config = dict(
    norm='layernorm',
    tie_word_embeddings=True,
    beta1=0.95,
    lr_head=0.00644,
    warmup_steps=200,
    decay_fraction=1.0,
    final_lr_fraction=0.0,
    max_seq_len=1024,
)
MLP neurons of a small language model. Each row is named by its layer, matrix (up: input weights) and neuron, and shows model dimensions 432-559. Each number is 128 + 32 x the weight over its row's rms, rounded and kept within 0 to 255. Numbers have three digits each.
A block is one neuron, or neurons of one layer that tend to fire together. After each block is what it responds to, as a language model described it from the Wikipedia text at the highest values.

L3.up109:114116160114101121098143122091090145170180099159156163131195116096177104154210105110083110190135110155069134112147186122094112141156101107152093140177155099157181097161110108141195115164126164099139145108081148122170122180140193170142148116167167110129152119107092126090160152145132136099112125140108077078115118195101147181114146091098213161104129142150045061061210145176107157145109
L3.up544:097156112070127167108117112127070107093119121142111105116104115150144110132195114084160107138066124121146114113098157102114080151136112110140120173139142125137137185145131158164129142190108106128088119130116105184112032119120177069115185124128109155098152146181189099149152106152105208093068150076130087111159155179099117071136142181135144126159099189127157159172117121136080111116131
L3.up576:162127163110062124117141125144143136130128142098097179099110070137147081129110105163114120120094125161091121101159069157098186097187147123123130135169155116162193094106201164138113136103047079172149152152084136158156129042111123067107135066159136168079166057057136111154178135140142132125103163151175151134152159164100156162160104110120195145148111151181094139155181186139080164119147
L3.up1016:088122121144159079122157152171046154141099099101083119086180059101163143091083081121079126094140165174153114164093112160141136144132071123117152139125182102068115092087133105146187117045150148100104131124146123154118064110155145112099113132097131108160064140113080115130158116101119173100148123124146147160129149130101108162123126113134163117147198132219094124179162168101088166107075
L3.up1155:076113075132166134086087154167183126146193082122098126048119107106132105154126109150163140156105148191142129130128116133110122162125114134124139098195125106124150130070204144156154128115107053137108143123117160174063132110115138112132123115164086148082116098093121179113107104113151204117147173171185160116173156170177135101067139111146125128141202128137148149196105095122095104178154
L3.up1237:109178170094100163105127137144088122154139158120112152163121097088131063112113100140083101071124120158166128131135071150160171123104159143130134127147100128172157176116113200087135069146050092115108107173093036204182121117108144091092137117100149115112114120106144147158129098148143169149186153162188139063090192137113117150071093138105176148141111180110068145137125087115074140119131
L3.up1448:129238086072122075189111142113133107097116164112169129139110136087146125171105106128125098084109130150113134139162127119100177166146145094106082118181132112118141127168140102162179086136101148097085155117111146173110084106131030114114138131123154212132149060162188139179141155194133150122121147147164082171107124149051118098144100118156155063156127168095121142181166111118098173125167
L3.up1529:153126089086130155114157094126131124104137062197070086105091144117108105157100072107111203172082135113126162139118069112141188165151092070123154119139150098118123161104255116155111139126114111122098083089162091152078134108134104123184112090134095150144093053185126133181119142192208090145097215153122116134072137087110108149083101151080108106110072133128111134122117090126134173193146
Adjectives and adverbs, often split into word pieces, that describe or evaluate something, such as ob-vious, weak, sens-uous, slow, new.

L2.up1911:153107134077142092114152125147147098175179110129060178132153158145158155139081138130132168077166071104071156135117136090100160110123108128149093122097126092124089142097118131121176167161112140151112127095106162099147168162142161142109139129164162143133109116126121090156137156117167165080090214136106149092164150109119084150170154128144114125127162132156144138162199160130083151191165
Ordinals, superlatives and words like only or one of after "was the", "became the", "is", as in first, fourth, worst, only, earliest.

L3.up108:118127113120062076144177126138112120079109118107169175075126141110086168094141138118173093151101113105114093111128147116087137142054147146141129173118122164101095173175143103134130117141160073091135096102111157149140084054205132171156113143155159115085159067135099069131117153140133086138116082121178170092154109185118125133158110141110162144110125101136130141136157157096138193163051
L3.up200:092142134142181160143138051180182086113142128109162130141149113111135115150113172182126102128136130136152141122136059166101126129117088089139120161172112104161139156141152124112070193164111145133121118121191095060189065094135135171131115137156161136129147080056148083122059160153140142189175111151175119164134141124125103094106115162109141211204080144114158116109114106204170132072103
L3.up437:155168112116123148137182120070134052102099101103129137149106128115096114118203156100177082130130081079134155064123141135119179151127111190114131169110120114121145155085124195145147068174143124125109162175112131066123098131143147128132075132171114123129075098147110130182110095142175031161164142128094139196107110209101125096135109152091106055110131186096128095162072118128111112165147
L3.up704:163136132118180080140101108140141185100101150120146076128109053135076079082093098139166125092159146138172103108138132187144099156123071064126143105082135138166086107125226075120134088153116152118132115087121141168114119116195159085186102131147099115138165044129188082164133133155121121123165127142161109134127149161112111113101158119127160060133138062151096106109158104120105132089086
L3.up801:083173117059152157183115079041106147122157117120056112091168103151155120142168138154172156183145083107068108113117168164120147150086126130125162148156149121124125152143128084153153138145124130080117137160116159113102104126172120115119100066134090165109093117081166144167202186119117161169120089152120116102147147138147132087160131128111190113177149109154055126163145135171138110158185
L3.up1377:126108171146156085151129103112132141118078079096128114111176165108111134155127120125157152150091126119136113181117233136100131124166104116127111155143110120118107183060122099109109169139078108135125118158114137166166126147140160083099145129159087178128134068073154070119135140196164109085129188155130082171137136223155128143130185116088139106093130141138104175149131179134076109123175
L3.up1783:128148158099173071108149120186165097059128181048122147085164147205126145113146114140124129080134083152153114134086145127109115142101162125132101128102166140146143177156119171156079132148134177082129087157127145153123086075128119105148206126105172134157138022087169054091133093104128125107112164128141133187100162128187146131191141149148147147106185131159120126179168104116150145117137
L3.up2130:072105116161106125174164132162118189102098156103138093124132149148134099081128126107132130145103135137076153106103178162145179081147124150130132124147123164146086135111108092136168104089183095087133165103163147102109094197123105085121189126185137077134179125129140099149186121078069105155135081095114194110136138166156151080195078118131144155084112161158049189121108083143141093085107
The space or first digit that begins a year (or day) number right after a month name, "in", or a comma in dates, e.g. January 1949, in 1972, June 1, 1978.

L2.up1561:103164177177148092166204143096116120193085191138156059104150149103118105168134135121167138124136123138157161047087093086039113181135121118117121111096176164174140132146110124170102112132102116154105177089152131083135091093135168156150196114171130160153117144141204135125157143099104104187157042103153157130161124226171119155136162120108118162158158156120167111173142121137128098117056
Day digits, year digits and the spaces between month and number inside written dates, e.g. February 2|3, 29 January |2025; rarely of or by in names.

L2.up1717:099172092094097101145155169151166106125124150100078135131150141058112122107132142170151071120072128168157147148092113112110145163139086092124192154122157104085141158099117092153114066109125220064127117100133134110067078124180108164179193168168123090120108161163131206137087116134104129151109107179126115103118180180095161117148125084125188145151138175123142079191150122142141083116110
Early and middle digits of four-digit years in running prose, usually after "in" or a month, e.g. 19|9|5, 1|9|64, 20|1|3.

L4.up27:102145078086064029087122168147160151152110145115141133112105112141090085162130162115088113110078135098077096135154135137099079129110121096179170150099103069130128054128127188073136164123067133117128127069165101085188108110125145090113109098139182195155087133095092190172131169124145171047129158117142152136093098181115140102153100139139155125110103138139111139151134133160095135152123
L4.up674:158059129065103134103122172159139091125157136145128134110126148171149176113136145095122143189139159083111152089143136160106143121180130052173143074156127139198161145149116147141108158153119107129095120153082100134134105144103158124136138105188193112149109111146123158193198077091092127134099191125135116129136118107091153114103143118164095209155166144106147138116184142117095097159121
L4.up1169:117121127124159125116148156094136149175094129062112160110150128117121116076134102090101128122163112178101128086127107139131126139199173128114075112148117115105179126112140114117156130180176104106080136091175136127087148086071079166096085112081143212200085110076095189182086124081201116118131107165156069170104133140196113133132073121174156090119110125109136096180159112156125100150071
L4.up1211:142198146067136154144063143184072146207121154039102146097126138114085052093117106167148109166113147156122098167092102064122155131111122199138059134141125115157129130118127208087170138098107150153139173109197117131114149158095102080074091055175191146119136114098131157164154138108179110178128097142181121098097086072140123172124120167078187116135070121101080127145136132128147034118139
L4.up1892:083135193103150146163161152145097166089117105162120120132124085113106124128118170163113148102082122135065186174154144086135118129106124163168073174122178050104165138097166131176204133135127138166068140151134081122078165087064154165098114093095139170123083081135123152159069128184099144092157182144109115139148106126138117111104145126107112135126109149145148201218185192100116182105169
L4.up2033:095166143101133116170086164126128156137123061082054131125135138090142123117105133105134103054110081135089088152125062107115159123118105102167087124145123138125173089106131093111231145137054152140130105099162163091111100098101092134000121148151156181125138083110158166125157178114131201099175199138126141121129093131131126147140164075139158079113105125078123143208173141114109120138176
L4.up2048:129160141169146111168116177077133095128147124109129181204122130127175101123156165097131156129119147137108086168209157130149119124154150172153099160157143112175123076106184135169145139094106117135169194080080100125151120147156095226090104128142153181153117072118132155121148151164172124128133152120114077111052135113154088126103100146146134135098093119099153151101163139086115146101137
L4.up2259:148170085167112131204125148112118128149142155106119180054127132157135154078115140121098140093112146183104080076132146107118152122140130116137118130079116059144169111104162173088138169142110174117148150137072102102131127115137099124056052103138150148164100133151157151142164157086126143120115160156142159124202113158066156169135097169160112167133135193110068152157178144131077117117159
Adjective or participle after a copula or adverb describing a subject's state, e.g. was present, remained unchanged, is ambiguous.

L2.up1575:077096119103092130170158136152122163156121102091131128192165103142160136058130111129089148149141137144096177085109146089105124128142164137138124118123178107175088143161109111148149067156132170136145123078133151140156135120119124144159082116109102126120091137156120122083131124090185167097132076075158097105094088038148094073153132133107143093164170174136109124085126138128075133118140
Word pieces continuing military unit, service and equipment names, such as Air-borne, Air Force, 6th Amphib-ious, Close Support, World War II, and model codes in lists.

L4.up95:116154146102111086170135140178122129185159101144122138099087086120057108092083155122072121133127108154151145123118073119112158153123170151131110101116049117131101111175114097155134133224200118113163137122127111132143128113160147149071080133111034157063150163132155107133133183159160120092108071108162091107168123109069141151123096126135068156123187109128129132084130090078107117147166
L4.up385:041097133135096110136145157127084149128179137093154099193081079097133123052133140142116094139121089143104129113106103124107118116142158147113116114097150171129066131125201129162145092149161131157152132099109173129095153094180174127151124108145088120118093121136168103136120172102118176113189113072078129122121113120125051121130162100114145071119165163179091116159182183146096142054110
L4.up416:084136137038120153101125145092140135090091079162108132094123080140161141120105138103118142150109098118117176102112109153040112182121137114064095186168183138136121107131097107131164084117177129096131136087120150134094188084169068152146153155164213108092145114104138133123176143124112109098143134130175097124137167052143150127136146136108106101170108094100096160109157161135139125130131
L4.up1131:119083087078058182142134098095107120160196122113162135140129083079164083090124103117104105200149171175128179167167183120168159088120170116196128121164140142140068117154142126115139154137101123123090089072123107132153153131134126141150113150104158145091198119132147158121144105125123102046130113150210076141070124123183175120098138164092089121154107102157141152131140151110128120124100
L4.up1487:136148082132145190137149123131145098151153132109133117094080174111130116140176147124120114146141128119126139166102109166126145171117192156182109173126156074181084111120207114143063150126103212100094139157128103157175126143108158215133171144147127153086187097098129112144091056174168072068099120162154093094139139077155142147101083159126181074178141088154103152111135154115118127116140
L4.up1976:090103147082183096167132166092122091093172105137161110144128087147163110087152134090158159213157133141149124065133128140157159103114139120121096130155135129167128126143150160178128111147143135138117149104118142157148129132112110139166083207156153137139132130143151166089186134136179045115100107117205062106117152078118172131097115139176128115115091128118128168174160172084116176139145
L4.up2024:141154110135145155148166073117126178143075205158114130121136129116097139149105119146100130117137152110188120132111144147091150151142176102119130142156114105115111103145128147109113138145144088112123161130113161150126134134174176148074052110120140201123132078093157064142122133142125142083099131185134119163143088177099144109082133149139122104100135112190141169125134090105176121117155
L4.up2080:116169124148128159174162103143144138121109121110096090129143113141120118074156117104098113154165129157178186157139126122114098109047179144104052152073078138108050153158182133105111094135119141121107097127094146125147125123158210134150158131135121143174164138147166074132120108129123120146103128124149141159092174081095107127110073138156108093126168078080146169087107147139087151119118
First word of a fresh noun phrase after a verb or preposition, often a count word like two, six or four, mostly in battle and event narratives; also numbers in table cells.

L2.up2060:153112125092127104144146109113136090134128106137088135103099174187099046150118113151130176151093121152124142169105097092151141104132153107138124114177141126083194111076128134083150141120084166080093080089123135118157109045173188112082129132128158168125099176148128136126099104139123152122078091151137157148124134155125113125112147124169152120127134107131112098201195146113105145153212
Past participles right after a form of be in passive constructions, such as was found, were created, was held, be censured.

L3.up472:140116138119140084114131139101141087168100165103105100144098135181146134119147077106110147099139151151147166098097184147138095098139136173101071137143097135136100123255085100128123105110178040156048124141060130099158186133147170119132165133118105161073084147124113144149160105104137141025119173153149150135124141125101124139145110137150096116114078117184123136159143134128080164158096
L3.up565:134121110081136122131122106085134183130134102115140127107114151100138126200075106142102124099091164147192076175153122132057119098160149112118088149096127143192112151177132140186183101118130128143090123150089143133088104108099125133083097196195137133048182117157099120164043120121138210075087152167166129130153114110116142108121093093153152141148146223149139136125176084153122116127113
L3.up690:165124149098113127144126092095059146130154184146158147121100107140131103113147194045110127195133148171133142075150159082151136130116140106101133105156099181136140099218145214171122075134143131080096097141146164156153128114130124119116126122100132127080149100149100138115138103175140133099128193090140139165139179155129125099102071138127187180194093153126175149142138106115133130090137
L3.up963:155073129116107132128130203115113118166135096145120171189132110109165084089113129139151132204094089107121176138099152190135128178159161068117128114047128165132137114104147152154166122119120164169163123105152156065123142158143125141134108073116157136192131092107121118123101144169099159138098121093154105144154125095124132087090060164137163100142107108105057088158178123126175062060124
L3.up1431:117114129123093082150085157151191154171135191147158126070131105172173072116083166130141075160099138139146154113144134188132054124149148104078163141151083138170138146170163132097115181145097099162120120166164178132138134110089083170083142114150075096175139136100089134149103115183156189161097181153115107175068125143152133122125090113085103114212094165076135098164133052156105104204150
L3.up1497:071121084126140147103115085115147162061091140175182104136162170077153107068106141139057151128127135167121152146110128134102130152165141163110148098084097155150100132152122099125084151143133058104129106148134120186065117114180136111147079044160090123110116090183201130103145119153089125137067159123114082093153094159183107072108079160141142130133141052129140162165141127154151122119099
L3.up1506:171152122117110094121140149137063157111104128101122126038074175162181086119162140115127119158041084118116189121141085107095118158111158193082140139115107117158054199170112133058137132106133099138138129154103118083154109081126080165098165102072101125128103141072065091098124165129144093086095087097129126102116157132102135173111156093138215155128159158141121161176166137128103195153103
L3.up1890:097132164102131116136149109144070098174122135141118092185117074116097098113079165159152099113181148128137153140080087128184092159165104110168169145167081157085141126112208126098160198138061075134177112123149119109113105109105110124138159113110098123142117126089115148161145107206191135080096119125103111103132138188129161089142065129111145141095057145168104139185139155126118148148154
Fires on a, an, or number words (one, four) opening a noun phrase, especially after after, under, for, played, such as after a series, a one-year.

L3.up236:163160124159151127113107121176118146136125080070143122193144137111169141134173160141105074074116124142089151140088156147166163144172101104224044179157146115121159127102144176162188180146108115160142149129150111115106122183174148084116129081139161139072204106137197065116081124123166154072175129127137162092148175139155132128188133211139117114158165176166159126128103120165117156133114
L3.up811:150123189100143147106066098139158108116103127111147089139078193129079159124143167091132075194150129097101112119122171089129187162113132124102103123062089079215152149153066124149164127171145078130067077104092105167121179090086152200124160166170163168127128147161102184121157124087141133120138158167105113100141099133149102134151099191101016101109104133172127089131068158156162140170162
L3.up917:175115067094125187130079158114157185129170128098091120120146068154129158114132174159117122194162106157144093122113149133187133196142086116095134148147115132138117104157108150148140120068162131121125120153163088129138085116139163108111122167133163079159143128103074153099107169125202145202066083135109105084142108121155104088152147120138124172138158157177097159168160128109140117111105
L3.up971:090169093142107088149090147156106178152053156135150125116120111149179202120056127111127064153140122148126157114108153114130154096133132108141121137131117145154166109110105187128123143077092098150103140149124149115159082050149166105111118128170170114113101125172122081112131099080129079114146204160139182103173172092135115121104131125111146085153174107087082109106122099106161104099156
L3.up1674:136063135123129143099135112119131184123120091156085152132140092128111123123125108109153153135074100164165161128064214164147175116140165119132087149119151054112127073100148121049154128182133125101186119106079130097159184095128066129106125152142160101138127092083128143115167168109061103133138152142116152135087144147141162068120109071143153170085098132151129116102143117118111131137108
L3.up1749:170148133113141153143160085154106125176153136098100080147190111119082171106104137116127127164137117141109138096104155109143132173136154091096143098119157134146168161163118157103165111094081100169099135130099154121126192091139149142173067129122130190138154105128072120116122116143152189057064138121100106109136140193102099136139166118163136142167122147121153114172146099121079158156150
L3.up2014:106194151130169093119092143133155113152163153138128050145136098126120063111072129161215120132123137120156111126159110185131027126068166134151119163153108125177156153172140152134135125070154113163108108124111160166112124197126109096122092126093111092095148157078074110159127134154121158052152096144155089142092163096084139133125113128154103150154101169099150124162135133106119201135121
L3.up2262:168112116125117072110174148127178166079111189168098153106130127123103066133062191171170125138216133153097157126143093167150140095124154083178132146101110126122124171157145064153120090143161145142132104116077147141114140159120121144084108174171124136135183148136111154108148087103100165122142115108169080148126148126175151125129105138134122132139097154087103128097138139140126146159146
Fires on "the" after partitive "one of", "many of", "all of", "among", as in "one of the most successful", "many of the unemployed".

L4.up42:111092160178155086171105134113110124163046104129099165179100172157161153180163175093087140087134091072099166145154146103092101125104122126128092144142186173098106128146154089173148131122095167146129079121067135108159134118127101145160092111115116141240117140178143122180093095173141143132146102162116115122139155134110092087112125125098138156123150123136123057107169055117123096074148
L4.up136:094141134101084169115124141168088111147133135126150168144149119096079073091119150183123203051137105136165149181108130146164153152110154060111044174133108169083164082048082084122140055072144108120142143105168080131127098123105128172150209172164147114151121039136136112124138136153162157104168087149078132163139154184103093137125088140089113126122077088118098167149111129127144152170127
L4.up138:143127130131155064201196101155078143140103099102091082163082066133152202097188106089108152033158086182119132087188096107148178136093163076103153182110125165166180125225127167159128086154105099160136111097140122168125142118115150115134133208111127118128101128094087135155127124130124172167171175049158142195089131131108092105122138119174136134106134082054102157131132093072156108123074
L4.up497:143135133086151182178129083112149116123125117138109153129142183075107171047175115144089079134140108120198144180098130121166128110149130148144125184089142127161115161077136130101093112100135143122120092127162158112127114125107057163093161134129125093173176149129113165190114143179148095141154098176156073099136148136169140111139180155158124172105143116098102095128198114116045124150136
L4.up1396:100175202111147145148122128130049095111067112121164118147069142113110122135172173118180124124146141121121129120124135078108148106168135121151138144084127102150089124102138175146196135168133120125148095098129105098140123136157111123096144146111106153158133187117146051173120183041134122150168148150132137106138161118099112126186144134146110123096070118130128122151115106085170103114115
L4.up1498:109094196112144119131200120146098081110154117132131158083076128182130153120159135156109142146117117125126135142121086142144161130105159088122132114118103134125123165088093130104189128121136119126148126174085147104159110183093153195135135146179141136199126152148145105060199111177113103146166060162155103138173098110094077153136160108062121180089103064133105100142176164138178096144097
L4.up1616:132133109164157130127162105118126141095155061147115121135092099148179075129143127141115145142092142137098117071130142126198141099090101163127112158177126135179144133144104170146138086149103163170103120105161056171169200151124092111165155171191176124141132171126125091155165159184160107086167143158104176163156142121118108138122126095113158166126136131179116087192132068134066070122054
L4.up2002:147066162137089077083121141150062152128089191083146095117074144122079103132116098123165131084179121130153110080207133131180131161081090132138095136096087173142107123142178152146131200126161161120118111141103173128110109093145118116118160180142125118153182148091084158187154113138138129119120117125152141202138121110098126116174141155141156109114184105174137102114125090106118163070122
The last token of a multi-token proper name (Air Liqu-ide, Alder-ney, Wizard of Oz, BBC Sport), and the space between month and year in dates like 8 March 2003.

L3.up239:135093113095146087099164159114128137128140099110121107109092102134121143153138117072116088094139110183084165109131171120095134202125137124141101169179123103149108082133187162170166129163162062130110201116086093102107155085147171106110154112155102138115095118095136169099145142076090185064143101153206055138151128105114184172115105126163103131173154124097159111161121088110085112009085
L3.up783:150171113109138172140154145108117108122173101161156119145101138106091178159067151128132110091124133108123127115120220160154123160073083161150124179108160118116124109153106160133135180117166184136137170180139070102101159076156187080141127141090145162114156153138110114132134165168144129125218107141207066126090152151155136094147230160118145156147128098104117116119157083119132082142128
L3.up1066:122098105046111168117174111137151125111067148039134124171164100182111115149130133127138133140107122143067117134138094097134098120122096120143081169134101074130115130142161126092081198091102169157135148145112091156128192141153131076142135122106098154068109114112027091137173113164063167109131120163118158116148120153097143140136141113120144181097141118164165077172053155112154135160142
L3.up1165:094127160116044128101153169079188206132167164132069155158170123106108202146097115119172100056124139194133197109122147210077139107203139182107139092105154112120157115116115080103125128090131142157159136133159170111088096174171153119182098132075163063110122172114145142092123090129133140109114129156152123154164154110132193105176195141166064119107147143096082128106141128135156067122192
L3.up1187:105143122074127090124140072155134070152097099079141128118110130132134167170156195182110119064074134146094162093099169145157176150101088118127115160156151140145090081127108149183193148094119115118121071155113119148152193084136125140181127141148144113113144174091095174158162137172145193180120128105142087058098106104182111091070108122141061204146153076157150088189113124126128100106123
L3.up1210:126078040118143107095101177150132170119174089152121130116156118145136113133104209114079128191179148091104105158124072145110052146149087149116207109124099056120154121162071130189106156068079117128102086213129111112124093155093128150136205105094146157093211088083082129119119134080125156130152100130135102196183139122159116125108142116073137186159153134101138105085115189103126135114117
L3.up2098:114137113054108120200129141177132051130201158083092129091170154133135185135087188107152097108101074130145106155123130114080100084142080147143105123139116131110099083172116070090140164093070183155181112123125148119126134066184168101153129047099141166097100092143154076131133137161129124186146099170141080110139110145147132070110154159121086153160203129177121087116182144092106114096143
L3.up2199:097130160126105158170180189143172106102123109118022119191161146088099102183123180059143123164143146128127142101148235116095167158135154169211122108106123078146081141152124136114171184143089117154138120139094122089121128166159142182129090125077133153097136131084179047162132099139161126140145115162125135149054152130150121116154127162151078186138105117191131140084131151119080146074098
The third digit of four-digit years split into single digits, right after 19 or 18, e.g. the 9 in 1990, the 8 in 1983 and 1887.

L4.up84:135089111163085127139155140084148109114130103074130156095134091037120166156109118126127129112117144120146116107139112119090093154119141164117108141115168048134144121127110185090130132099082089180172175122109113126141148182106167138097136170167149147122131180138104101175169124166150156173152170092158145076102066125155153138070174118135099182168123108204118125103135093191134167112081
L4.up468:072126091113141139169195177115143122105165040167109123184132076139055122066119091140104122157157143115113070130107106101127136145130099114106126151159107088168148164164111148103132155109070095103156145150079129101122155163131121128148166098125175116137149118114176149134112119140097104112120138081163121122088109084117145121123133147098091094131122188128138176079176160111155105110138
L4.up740:038152098134061122159177179178145133067148113143111053164179085064150133138097127183157185087118085125144100161144132051162126123106049143149165144133122084138095186192133125153160137107180201132081118180134137116137095120176164123094129083133125144116161109129110152092179085151155185168153127095166126100134090138067129119117105148098154159129079161142107102141115064120117148078122
L4.up929:146126113135091152170121156121135166111090119116104155142178143104163106161140126134110144186170089185129123145085100101128151151129073151142108182129138093111100138132140144116098097179104099112110117114065115160115093159127177129092174167146118168097183106188164124118129144179102119127113121159110117162075093123133168148122103138080077143099139169148090108081157091101137166080058
L4.up934:177103137144091158148103155060073117140115195056166087144117114139139058128095145107095075180098100108174119069126122078110113125146132168117106103151149161105150174152079119095079150157103169084163126133158178142115172132143078144192086059188073164106143139078172120118111114168141113100066105161142137088165129180134117153165177178152132143130164170132095066185136102097172142132176
L4.up1124:066052059154153147116154176135163127120079146097116115111093112080127149129158129093121117107157129176107131129098129072124139136117149124151149122110155067104145194105106117116136113125059122120076141083086136162119117114099190078141176114153129175132154120162177105138154159152124145123109127138149151148043112154112168113125137139121120128140135188095161102097137135166068124120095
L4.up1217:140127134138166120174129149098190094097141153103130131167183109239109132167123096089147086164092153138119148134114132142073107161139213159140089145159126105132087135112109161145128075137153109157129128186148139155137122131122131167131110121202119078150100172095149108183128171193155075155080121163128152137118151095122168084165114168176120108106141131133171070100138096021117125107109
L4.up1535:094131132149128178180134150122132164136189109094148189119129131143104072168129095128120117163118156085090137090145131104049117155126133136102210137155176133154150124131161110149132124117092141165148082061065114145176118091130121119128080068086133166171131170122120103134175186185149109118108119166104086115118128099180136170100179142103169140129109186107127085165108136124143203144090
The third digit of four-digit years after 19 or 20 (19|9|8, 20|0|8), and word pieces following an El/Al/Bl start (El|f|sborg, El|ij|ah, Al|ph|adyne).